Weights of a small GPT-style language model, trained from scratch on English Wikipedia.
Architecture: RMSNorm before each block, biases.
Training: a variant of Muon for these matrices, 12574 steps.
MLP neurons of a small language model. Each row is named by its layer, matrix (down: output weights) and neuron, and shows model dimensions 48-143. Each number is 128 + 32 x the weight over its row's rms, rounded and kept within 0 to 255. Numbers have three digits each. A neuron's up and down rows have the sign that makes its largest values positive.
After each neuron's rows, "fires before" lists the tokens most often just after its 100 highest values on Wikipedia text that the model never trained on.

L7.down380:150168140168109150155079255132136146086182107092150136145091137088160134135161135108125152095185087108075122126107090113101178086141115143144075121109110148170125114135134145172128124092123156127163115103148147117104187115102153153107114118097133118181120135135175115105102120139169092178
fires before: "="

L6.down486:183161145094114147165110151135173146157133156068081132096083124117181118150115175140094091128125086129130133116120127155146161131068109132155109138111103084183184153118169085144105139129121033096153103169109135154082162145160115160056064144120148114120120122083119115085125150104133169065
fires before: "\n\n", "=", " He", " In", ":", " The"

L7.down432:157164135097126133105183169100156121070067106126125142121149105094099146109125133157126041076070115122085084127120177089153144154124143171077082183118077137154124137081110203122130134125122160192109119129147134199105165168119156167122124169139144160114183120108108144104117156102125103092
fires before: "=", "\n\n"

L8.down95:129148186068106137160108209099121142096134147138189107090152087122159131126150139096104120131193067147110086108143158099138124125116146115113116118154060167112146123139141135088211176068153100161095093110171154027129150097065100140104104157135104111074118170184169085116121156141153094153
fires before: "\n", "\"", " |", "\n\n", " 0"

L2.down548:141099121171128162078169138159153133119141111091144083127100087135151095126175181180150093133152137109096105157139103185120100108176121177133101165140137082103079111194142129119150081116202155129106143171147113167132128077152162093166122137148108156111116137165137092193166161138179100196
fires before: " |", ",", ".", ";"

L8.down461:132126102130171137156144200122143119101161137140097107119098109128150132171155076123124102141108166147076120190061179164138136165090170175094093140139151137153109077116108133116091103133154083132152144063141139106132176068194104089089120149092108161141138062144130145242166173138129230086
fires before: "-", "ory"

L8.down82:124095126086163106140153132163167122089164164159044117146118019114119151168168059100086120062124059121132078150126117160156144136152176097100122127120149189075136158085102146065081144099151109128087131108124151131124128130141171147131114088141097123075128074158118096107149168123075116134
fires before: " by", " in", " to", " of"

L8.down734:130144120045171077081102070111109154177103138081116163131098086108110164065124078135158141124210215098107133168145112117098133122152056107128114142093119161143124144101150116105137131089154141197108113086164112120156151097121150091124126157132097085145138086175108140097150136136166121154
fires before: " |", "–", ".", ":"

L6.down97:140165081165114162130142111147150139126127141175081158128185135102137149145104158123166127139112137136106171149130084120164169091157119148126108209152143129182119192123142133141156126136124137133176172129150162150159178174174152134135141127131138093148050179152102210152147157137138061121
fires before: "-", "ti"

L2.down655:147106128088154177119096126093116166116140087136138103165133128119162136088179112165133107143105104090177150145126160177087121173134109123109127114101126115156161164134156101104092169056139132139173063195212131183144209173125131120079141134213191104121100090135157053195127166102185108101
fires before: "=", "ng"

L2.down50:081142104114072172126106094103119110137151131144137101179138124138107092203152144135088161118119110159121131154059139107157123095084108159152164151116123151154132129100171110111105097194200217113143134157103078121071119135127190086079091108093118166158106090126097115155175122097107192130
fires before: "\n\n", "=", " and", "lt"

L6.down555:096106159103153122107135064118157119116239148123097114148114118122105153125107126110124158131125143139061108111138116173172108084078184111099152104150173155085117160119141148184174117113082145110203151107158137167123146131115120100113184105134142111089172139131120113090080168194129159183
fires before: "\n", "\n\n", "="

L8.down198:113126126117171109092127041096135093160119110204119110125065116104091118173117177132112141112174120087142148146090139122158070060127138097185123094129174134104112141114089133117145058139151128081104101139085165124120195099152139126081121138132185156142131177157150190141146158147040128173
fires before: "="

L8.down506:169130138074163109136149183069113126094099100031101116118153122153144176105125082123096100128132131088131081103102096135132064122125176104118175102165086107072122143137120176153169101136055161129173193107132152088134121121127067112079125093077127163109097129097109120192153168095202081090
fires before: ")", "–", ".", ","

L2.down247:114142138101065139101108165174124152146099121129120069138148095161148099118113114146090131121128094179034093138148097122124124094148142206153164136176079112137141105132160105170064127077133146135117091179122128072128120122083082109127181128140162151098189131156111119087126097103150139123
fires before: " |", ",", "–", " September", ";"

L7.down531:150170140142134131095142169156164134118145101123114132154097143117164118119169159160196084134143126149120158077157100162152135125111142138132138114147137139122167165140137102125175148105078096207158119119112100159147167107114172176133167162089122110102153087165165170102180212147155147128
fires before: "=", " and", " =", " |", "\n"

L6.down727:125115110108099150101098046128156104132113150161114139112065131128149189089132172088128100117121142071165116162166087116073154130136134082131166127120158127165171133156144168156140136116095162103107117105186170165113108122182115077132114064133142097184133155138110122150105127150079076114
fires before: "|"

L7.down499:170118073168089118121108063139163140111128091089107132082141128159128125163113212117093133090134132136137112213155115082144136083116140121122129118105158114084115136122179122085153119148137084171160111114158088151139096234126072138169122112155096121196122189092142140149120147114140174191
fires before: "=", "cing"

L7.down464:119062114118067134137139226122036133148065074115116169115123138104103185060142116089159163075140093073134086130127120094092126108150117155096089161158145099131115147093090130106136118180155089141140155117120078081138162125087116147148170117116125116092148053159169073080104202085172127110
fires before: "="

L7.down328:145126103199089138153153199129109091129119162109144135119144110098157113155097098105147140067147106099075094100138139134107071165059118176083130131118112111162153106149146149112155151072157121152092121149164086161120163079155144089106082189108116179081129039067161129094095135082113154076
fires before: "="

L8.down420:131119163112165113113175159203151144186182150160103088175201080094156170173065120199093158116121105094115144140166129062127165174171138142154162107112121118121155179146075168216092105110155158124141108119116141177123131196147171138104143132126141078126169106079134128091120136063095107123
fires before: " to", " by", " out", " a", " up", " on"

L2.down320:137098075102130180126141110153145112142133109180164092114142116142124142141161138139158120087089136122141106134165095116150136144180104069255159145059166122147106103122131136082147097088101146130172132087139120182067119153064152167133133139081169186182080114158166115167139144136120134143
fires before: "=", " to", "on"

L6.down69:124136133157087134153096190091122139081070138086125116112115128149195132145118092134182117147141069164152084153155144134101119178129143110193144114096119121172178143135147158100121113116124136117102153134162165181166113119129131161121127115106178109171148095157110121117110144147149176069
fires before: "s", "–"

L6.down717:120136163107137147173119152072122156105116176113089132095074113163132091146118068106157125161070114121149114091140138084106088177169133115106097193184135087140061186159159128143097151093049140105121097126115150126132107162091122194164174133127108122121124104123106108096141158076151133134
fires before: "  ", " (", "\n", "\n\n", " 21", ")"

L7.down749:181125070197034098106181230115179117109098146143170146114143087123089117119105160150146154147119092172052062126150119114122129139144124125098157117115115143080154178111148085107121135141084153152104119092111138192145167116148168117104113093164100139096118149115091144105059127111076140063
fires before: "="

L8.down107:132130152139151127157151150140160157150112162090148115100159142151166148180086156104141117163172073124147164143104183101149100135149138125169140143121111184115158115110151110063130142093096113138170181163090128181156131169116209111103167185132106069100115163185110084064198070161075152114
fires before: "s", "t", " first"

L8.down412:116114136128162106122116147028143161155085113116174161096146063057122159137066038133096108138137107145149145081136162143171119134093156151142079160149123121108124171172083147151093139090116136160126099123125091115167172097094101073131155154112127146160127139142114097140117193100156134143
fires before: "-"

L6.down452:080070129176093102103050113178170125108132143171115114156122084168100171112092137106128173121112107184117132162076097116079104159162175109085167176189202075150129126103126130101117106160090155114109128098107129136131151165175126117167162111113128156183086171145081131120136188122054052080
fires before: "-", "on"

L2.down665:178177123141108171054125213118137136149109137082115113089129045074102090194054103100110084138153115154127125136107131057089111125164127064118134098149172131104114153116122131230150145119087162117133102160133117107099186122113120124118148142108131116119163148105084154149093112117104154127
fires before: "-", " in"

L7.down401:128075089169154083131136205152199116120158132106090151142161130157143115109121121122085159142105125106128110174151107137061104194132149176190118149084114095116136130166150159087136178165103119118100145153093179145100088109152155120084183070126103179118170097088168125104115102125200154122
fires before: "="

L7.down17:113153148100068148131162255124139126104111122161155136115152110135146120136116109097142058129084139119159136107139177155112132123127173127078076121064161191128101123121109204135089088109141159164140128114137103160175099168162156142191123115131072090128190183109114133143101055136155112139
fires before: "="

L7.down425:079167115091130126101139180047136136099095108070162113113120102111164110094100109142095120131079152084175118190138190144138141142134105123054159100158077115090163131168139107126143229102111188136125144157163087185168114196123112133162128100122123129100155126095081117162085147095092157145
fires before: "="

L7.down46:091176149118082130116119242144156142157103135096095152106165107143118097115083106138106146113147091137108098099118186185147132168120090127132136101125165154142144158108168126146100082100108171146122150118143148159187157123078087126113112110168164097132171085096158079153097137143118096105
fires before: "="

L2.down466:139176085122089129145137128163113152131081124117077163179141128122112101095110085105157159132104149089128164159051151087137135112128090052141134143164111159164170156107185132132100144139112149146093148167161146129120099107132153137166153174135091130113134109166202136192123103127111139122
fires before: " |", "-", "  "

L2.down562:130104206121133169160107165141146091109162145177115186133147161061086107153127113155178106199121161122111113116119133125067136126118142106166138133111157118105130160077117118086092106145138130123113149133167173061213140102110167132119137149130106126172125169116185180132104178129160110121
fires before: "\n", "  ", "\n\n", "-"

L7.down333:174123117117079123107170173107108128126152123079155102178211123102139172142112157158052097122147152122159157141156150133117116227109125122121102093080141110172110141092101182067070135129111126097124122161093129086096170112117138193137116124136097119175120129097100173171119103123123188125
fires before: "="

L7.down669:115134059163153087139109204090147114107141123174131193108129145155152197103094129100129093170092141053050121154100174144094166129098174134114117166151100122157175109121104121129117129124164146066060127132127108132113139120160129152126179123137119143118143112181107104125096199158176116232
fires before: "=", " |", ","

L7.down592:137157134145126149090156239130115148116113153122124187174143172198138151081130166114127110125123117115109168069141149088151106126157187186111162149148103114090146132148100157118157115154138157051116117086065176106059176108161154144142161165114152149085162146130127162127062123116198146166
fires before: ",", " the", " he"

L2.down364:137123141160171165089127167136105146158088093143184096118127066171114107103107131199170105103127122147104172191138116096081145165134123108101120121105099124175098106161104148125126086118184134086080108158099089122167184159156095104179200127119230159071138139138150145112103153144103150126
fires before: " |", ".", ";", " members"

L6.down322:098144158137152113106089215131199206142138172129126112181096088128117106124118133100124217131116155163109159123126179099102087101141145089142106163129133179107153080117144189114124124137087118188113150105127146108036113114123123188079113134166082130208074096117128181110117153129148110141
fires before: " the", " it", " a", " his", " that", " him"

L7.down654:132129145130063153112133255163113089168127101145092124135157112105086179103150085165138117128132144125170111197119150146144107102123152147104177129137104155105152120148168084125205133167121155157140086145169120120084167183087111166140170113137062132137124149189114131116133163098169090118
fires before: "="

L7.down291:113116204129096164177032240117116155166139093107175091159091150113151120086071109101155159161126134139086148122133141083135173124103065106114136120183144141153109079158098123104102134156196112111117176144135107182134155181126165104075172112142097107153133162136156151120125167105192159128
fires before: "="

L6.down266:155146102148114079151152146095153142154102046134104137117091065109089149075115080087116113118145147112137094174095134128145135144167167109167133108197076092127129104119097124092105096141132100138129143095153109147046155088135149128161147129098119153077073112107147148082089108107128127093
fires before: "="

L8.down573:142100128119136094125089203043093146136036130095101152056055095088141118099137131118123130119125131121097133065166141127097140146112100170146070061164057171150193157054118123129109139117093192135107151144131112079137111127160116119123153131108107095140128159104160134117171176085117173139
fires before: "-", "  ", " Party"

L7.down447:137107130083078128178134215110167138116106178106147109157225155120121110137134136107137144130105068172137084153171169120100132225166105127086129134141123153181172128125173166131153055151153123137158087155028144146064163154116133160120126148109131185143116117123154162133117182101131150146
fires before: "=", "\n", "\n\n"

L7.down562:134060172141119179143115173120148119134136104065125108127112157115136031177152124103118157049121092166079169140138143116106142193169099161114119134158128170156073157142088133143137166140126119137169119097191133118137115058118155154166162153082164142167098126153113111145177194124146079141
fires before: "="

L7.down268:147135100113080160142142255121140082180160126087161132137133040127143102089089176124102148079115147110136143100186116112050111167086138143091178156077118084135179112121123117141150130147142138167109121120143079182111153109131190149185162099115082135145110125102159089118116147091127089140
fires before: "="

L8.down391:196101167061060182096145089145166170122136125133105100134144126144143141059132081202107132152107115141104143185139105095174113125158151119106128182157123091114152080139122140100150098051143146134108119123078113154157122154140100127159192099157088083094128131152141120116117093046191105129
fires before: ")", "\n", ",", "–", " (", " |"

L6.down558:111160157174113174100120192168142151165137134129201117116083140193189079045148102130136159077060088102115089077138162129144158135180190174188098100174172112154142138118086135156169125107113180162108129138106131173125143142129124131178185140080108135082139098144104118133136120144145123133
fires before: "=", "\n", "\n\n"

L2.down653:081092151081133106166152129120124230201160119140163121149104119073114161118077128161120105090136150150140137092130101090115154150206132111182079124126108189114091138105169138154074127164119164108151172191108195136128125191123145098095161151089118047151187096091142146093155110139155104146
fires before: ":", ")", ".", "-", " |", "–"

L7.down679:185141098135113164137123046122182121161122128130143170130128100131112154104128120080139158152107171154152137171130084153108133127190170102171117150215129134192105177149124142120114083119138092135143153165187184106140137104122134100086085177103120136156171240126100151085137129129128096105
fires before: " the", "-", " them", " its", " these"

L8.down332:140158135151126154097064194076118146126104142092097130134148142113087071125136067135165107121125167172124116157158116160146103154144154164060131138068183170117091162130120102091131074088121123155095178103127152145139088115126116133106120111105103116115125174137144140090125148151180169138
fires before: "-", "ope"

L7.down204:093113092116115155106138193092135115148146106115176085159137138145177135100091128137163130086209100104127113182150148166147143190072109130132109060106143163115124162093066107100119151112125102144144135143097139154167128158154103108099165057166078095096142120107106069175061140081154166139
fires before: "="

L2.down551:122060109128092095105082137140145119140178141127118145104171146117102184154076170124129117176154191108129146107116134113111129164115153133081097125124141169153114170085126131149116136086173170131156115143138154061134070143070183110165170130109155148158091137158144078112134097117169129092
fires before: "=", "\n\n", "\n", "st"

L7.down241:117122148123148134120130145094106137155106148084106117171119136121136072135166165103163121164068234132164161134166079132074187086095124146156142171051115075138164160157144105201080156127124130069171079099146118170175175098156141123150128111120102133203142157130151111164081075076098129161
fires before: "|"

L2.down639:124105094094116134156082209191115140141141117180110184096160082128101107170142099125168115143107137097069153130170154152121055135132105105128093151107128178207138156076139130149124092082109118127069137164131156111157128121145154166203169056155111146146130175124138130141067112154196092180
fires before: " |", "\n", "\n\n", ":", " is", ","

L2.down133:162133057150117099025137078088147105138110175090138133143103116130172155119102118094154039180131171095146157146137095089144115133082156127139081125190135184118112156101134088149164113179130121132133174163105116184129133152108118067088146139087139121102100096133139126060117092156126135156
fires before: "=", "nt", "\n\n"

L2.down375:184044118103111105093124136167143077128130118145127044092067154178157116091174106150136136151154059082117106148145155120121157159166148095137135085172096099144144145160189121115137183081131142193154074156141130109068176095073099125137122135167131120071062157207112133099115135100130069115
fires before: "="

L2.down578:139104131120114114074145109123141077190132089103182102127089158119132104128064199150162103161171118082127104161120069158097150172180102214075122166078094124113134126139145134086130092155198170104126110147159141073089180108110125169125125175135144186124127137126101112116034103111158107140
fires before: " |", ";", ".", "\""

L7.down466:165115093137082122124185248090115115143140099093132194121150147126155083155105175103093071161153156106168088150148122152098138143100138120168111123180174079121165135140148152108098141157109141117147139095095127166119128149140125124139130135156098080098162088113122069140129134062169149088
fires before: "="

L6.down340:106101133117155104144142165116199148141154082170139150126125171115128094157085170193129171119119096107113119131137115126107085159182108086162133145141170135163099109157133120159094118149091149202091134121100102143185156129165147135179197202088136072102139110125109147109107137107195136150
fires before: "-", " -", "ia"

L8.down582:048125060134114155119086147130136182160079114151080119077139117115125154126155149182108115129126190120130127136180088085098084080164133080132127146114170084121102106073140127125142164098199119129179104117096113201110131129129091139152116116140085160148154166134087082116156150075075148170
fires before: "ti", " \"", "ble", "nt", "ting", "ted"

L7.down525:124155116132047146158132251170111095135129105126155115103179158120129120125157173102107098113130160118130190141147129091086107078049106099143097136133098085110124077106144092150151153114111142080093126148088173193155147099090119087164216089115086089073146145123107141133106163121159145139
fires before: "="

L2.down172:146107179136148165100139057109151158159105124134167168115110088100152088062156090125149096088085124108111114103180073130126059092129144166117106140111140119075141136134134139115130125119235114155091173133087071130149121125150108158122114139094132115132161163153116127096094166137215104110
fires before: ".", " |", ":"

L6.down194:092093127095167159170145157119084129183116172128102133119114121096138138154120146075184158103126147130120188111056101146111151139104150097123096164140119178130101135134102175147072110110168132159081120083133189102151087153131095161125128089187060132068149097166100141149107134076111117094
fires before: " 0", "-", " 1", " 2", " 3"

L8.down392:124184076147151177080135024125163131102142096166100162136099120106101089130188164100112142139110141169086137132155065111145165092136098136112144134133072105155081148157143170117101180140143115121072132178098135121153133180096157162188181103099109108137174137136183133083169096112122141152
fires before: "-", "se", "si", "use", "m"

L7.down495:153154129112161105160184239097161078124115111101138145110142126178136126091141241116088119145117153074149170167088123175097136127108195134148104065088075116131139155102141160080144094120113111136127084163087098146115104098085106142116130099163067069160138096121168085110091120124151092179
fires before: "="

L2.down13:194070073077150136113120171106123130101087097101151117120175131097182171119127100161145115112142101111175129160125165103113140152134098083131140084173105127198080127120131099077154110126135132095049165143070133163152149154127073147132138139125139087112135134116114182120107074135153104083
fires before: "="

L2.down12:156179146126152139154151024150165099101091163170138163145137126144131118143177178122155102146140094112129136156127113109140097140140161124121196112148165151121076168143128124136165109105128118131061164126082114122189178101119127138082119133145219172099113086134170121090129156119093127166
fires before: " (", " |", ";", ")"

L7.down173:106156104129128149152202170141161103183137175153118120139087127085145149130095139148137142186157168137018124141157124145118093123053083140063104160155135092130137121071167158147135090120148118088148143116152108099107145112163125104140140142089118098088190104128143095112133139073195122123
fires before: "\"", "\n\n", "-", " The", " He", " In"

L2.down416:116156127156068117124142057130096116107077132139116086161110186141103104095073049151163128136143114090125130136125101115136140093129101113128159145162123134171117076081115115112147160124103112139113159123088085103126076119143093144145162155174079089131132182167214073185120145111116109129
fires before: " |", "O", "UN", "N", "E"

L2.down184:186144089142187128106131202161117144141138192091111185121159086127180130157110097143142183128122118174135090121115162079112118108162146113119153154162086106107103110171118115110103151135162151137101109066169191129058081147111160167141072136159063169131132121094109108122130098107156087145
fires before: " the", " by", " to", " a", " for"

L6.down323:134118130102098143118175245148152157125142084085093102171147108123194141111073160166166120149075144096121130118154135090148132096106134098099069165147110125157137139151169136146168113124137175126133164152128124088140171151141101116130166144174070177136099109098127179108131170035050134095
fires before: "="

L7.down43:100060127103151195123145154082110106115167142142094082166152157127145090108094175144081159109116114125127134129187134125184126172106130151109119115062075128093137154143101150120209110115182128126139112184059085149101134153081176135158150149103158179108148131105193097147084127106121110125
fires before: "="

L7.down278:143093168087105181160109141131089141177120137149108150120128167117130109153123152146157149153123170157119184114070094125102186115126078127185153157218162148144106090120115137160122153083124152114127155152123118107149105167173102140122089145126152152083173229077133150128107162098092145134
fires before: "-"

L2.down759:121094125122100165140144168128135108178112101169102146071157097084127096118144101130146116166138087125066080128107101080087166149112133100118121088140188114158166106068144147108147135111160139168172091080182138188059149129112129088093105080119165125117105113092073064105160109075146106110
fires before: "="

L2.down132:156137104120099177166094107138124126185169146088137107124122104103100102157112147118135132126147102135135111125127138154174103083029106106130113186136099142104154165137064072173074084141068193117129143184178079116140125136215126137045111139137137176124091132150150158184110137131075106127
fires before: "\n\n", "=", " –"

L2.down263:123136113136054152055112034112100124176123100106142117119127156189114135119191096133112140155133182111114096095124098132098074124173169157163200129124103149056100113103111148097094096139144146187161200139106114170126108114146162108116153143153165160142155164159099097116146113155146127142
fires before: " \"", "-", " Labour"

L2.down511:114129158101106190145062122169102121197157166099138100157111093109163093125131103134114157109112141168134109112084125133152112131098102149132158154157085109028148150181060089127135149181092105153128128117177139107115102134131170044098107143154128125135122183137161142157110105167097161202
fires before: "\n\n", "ective", " the"

L8.down737:042107089148137136074122076126129107165115109066148101165137159104115153084155092140175092098208117094124134147110090097129099126136102089154115129144169092143102111140121130075119191084107100145074151133116148129077175115056131082130106133102125188197134134142128118128124125170176121158
fires before: "|", "=", "\n\n"

L8.down41:094107121147174213179100255105099156109164135125148125176131037158126104142147045069173161106151139159095163134109086159137170142117123124069145157145099147171136130111116134086158086134146143127093110129124136139175141113175108142141093125141110128138166099136143174196106147068164165148
fires before: "-", "."

L8.down537:109129143120093136081118201149150123120179131047136147119132161160177168124060057134125147143145113110142135137138126087087117103125166150127138116125147133081192094125121117095095119136137102148122156175109181131129143132133169061129120118061111133169125155104115137132093186148118093112
fires before: ",", " of", "The"

L7.down549:129091133144130149079145212161116126154167157129080120105040142160175124114133083116125126099146125092114113083140151144094100109134117097125101113153101129112171041134126131123104123126150146105166066172129215102121122119109156164137078118083139141146115130098059111115166100125037086137
fires before: " |", "=", ":", " name", " =", "\n"

L6.down481:120062112151073152151093226142141113140163111145125092073097165158239130139105135083190140158090156095101131106103108117111115129112116136171081127110144113131129113099122143158140098162118200183148178138174128111155157123106154154113110105107172059136196109146090098118095175200162090113
fires before: "="

L8.down177:150147169115169136164169010116105142142121133199084104097117169103088213147113084146078122126098156073153119106082091156141120130098144130135207133144103134119113132099114095180093141154147156087136197136184107111133176100125111124122099083086170170131103124158114142162129204183012089126
fires before: "="

L7.down483:147067091114077147134105119135137119074120143121129166101156101147181103134150164178103101120117106146179103168090101163118133162148159148136186118127158093097127160119126113109117101167050072112166109113096122135130172194231113175161117114125082162145156120134161152160108140098096166157
fires before: "on", "y", "ona", "ons", "hip"

L6.down437:148119088191080146093141216136212071144137156122122141085206083121145138110171089098116075101115096116109158166167137178167093140102140136106108169133125065133129175130160112143125176134089149161164124134137094165162089122135178107175101129134081082121180120146136113158146113156141109088
fires before: "="

L7.down94:137160163194114106151141090103076151110087126087206104089121123099137068113117161117126088092140121101052145101125187127166098111110152183129083135174150124150164094148108128132133143180161083196148077113158207151112134125125106106064107118124150159155181060094150105108102122056139148105
fires before: "="

L2.down101:098104179089135151095144135160121131096102141175087058127109109138133169066116091094176147145140083131162148132175162126109109178134172124170145164145109162087095179077124181145143114141163167134151107122142177083163134161143152096117119125087138173178153118092125101137142093134141159063
fires before: ",", " |", ")", ".", "–"

L2.down558:174053142134150096142093106180109136117173119178120149141164156104156133155121111131183124072116122118128104188154152123108119070119143116151110122095120144172185135136151171078167143152148138132121152094103183126115164160101129179118133096117180090146089179120133153159148186122126109112
fires before: "=", "\n", "\n\n", " of"

L2.down143:156155127180093134147133084074146203166136147186135091168116139087142120123073131153143223134145123134121141172108107096127127121090077108167110167119170173182087177159120089147089130143143089106153138152106165141082146083163093106110135137106184200095157185123175114132125079094072139113
fires before: "-", "o", "van"

L2.down705:105134086142170139105131129122164073144129143150148095234148105128127159133247079143122089128085099158137093082150083163121197128128098201127145104137176116089069161101172148104136116140131123127135137161141132093130141128140176151142165228090119149129095070133106122131154145101167096150
fires before: "-"

L7.down488:138118045067095087119096222134121131082177167097122120119108126140151163163113169064123151114161128126143126125159180135124133112142120110112137084146121169175153107099110061096206121114103171162188083138118213095184172114140068152169093128142105155180104137150093121162091184134171106122
fires before: "="

L8.down50:137133165090216122176105119106190134134097120111126161136071052158191181168116183160140104107112131156108095099118139158186150136180146092144071127092154172147117115172138075132119110067116081129140158140144075163194123127119146114171106084144104179102101111167112104119141152187125064106
fires before: " by", " in", "ro", " the", " to"

L8.down732:089118103112099107147120255156123166135165148235142131124117093101116128120064119147129163144116112127124149089117140142112119190127161083115130139097148176146099129117106108117164153161134124120096104146165153103153131132115165117156093159101100161123193133188101105132113182147174113183
fires before: "\n", "\n\n"

L7.down353:085127116098141114113162213054106122091085132069142107146059144106175129156095162137131131165161181144034128109118120107128179154071088142094084104168139125186138220120151103094091118132122141085116114089124113131143107083121165127132156124087127153121106117109083172076196122130141136128
fires before: "=", " of", " (", " the"

L2.down282:157131120083127097190116080114078089203152150123145122114126127145149108159141097119135155178072152195106113095135106176133144153073143189158142143131133120073110145151109132088107143160096087168140139155127134122079095209159120084089062145151137104167060153126181167136127093166065154135
fires before: "\n\n", "\n", "van"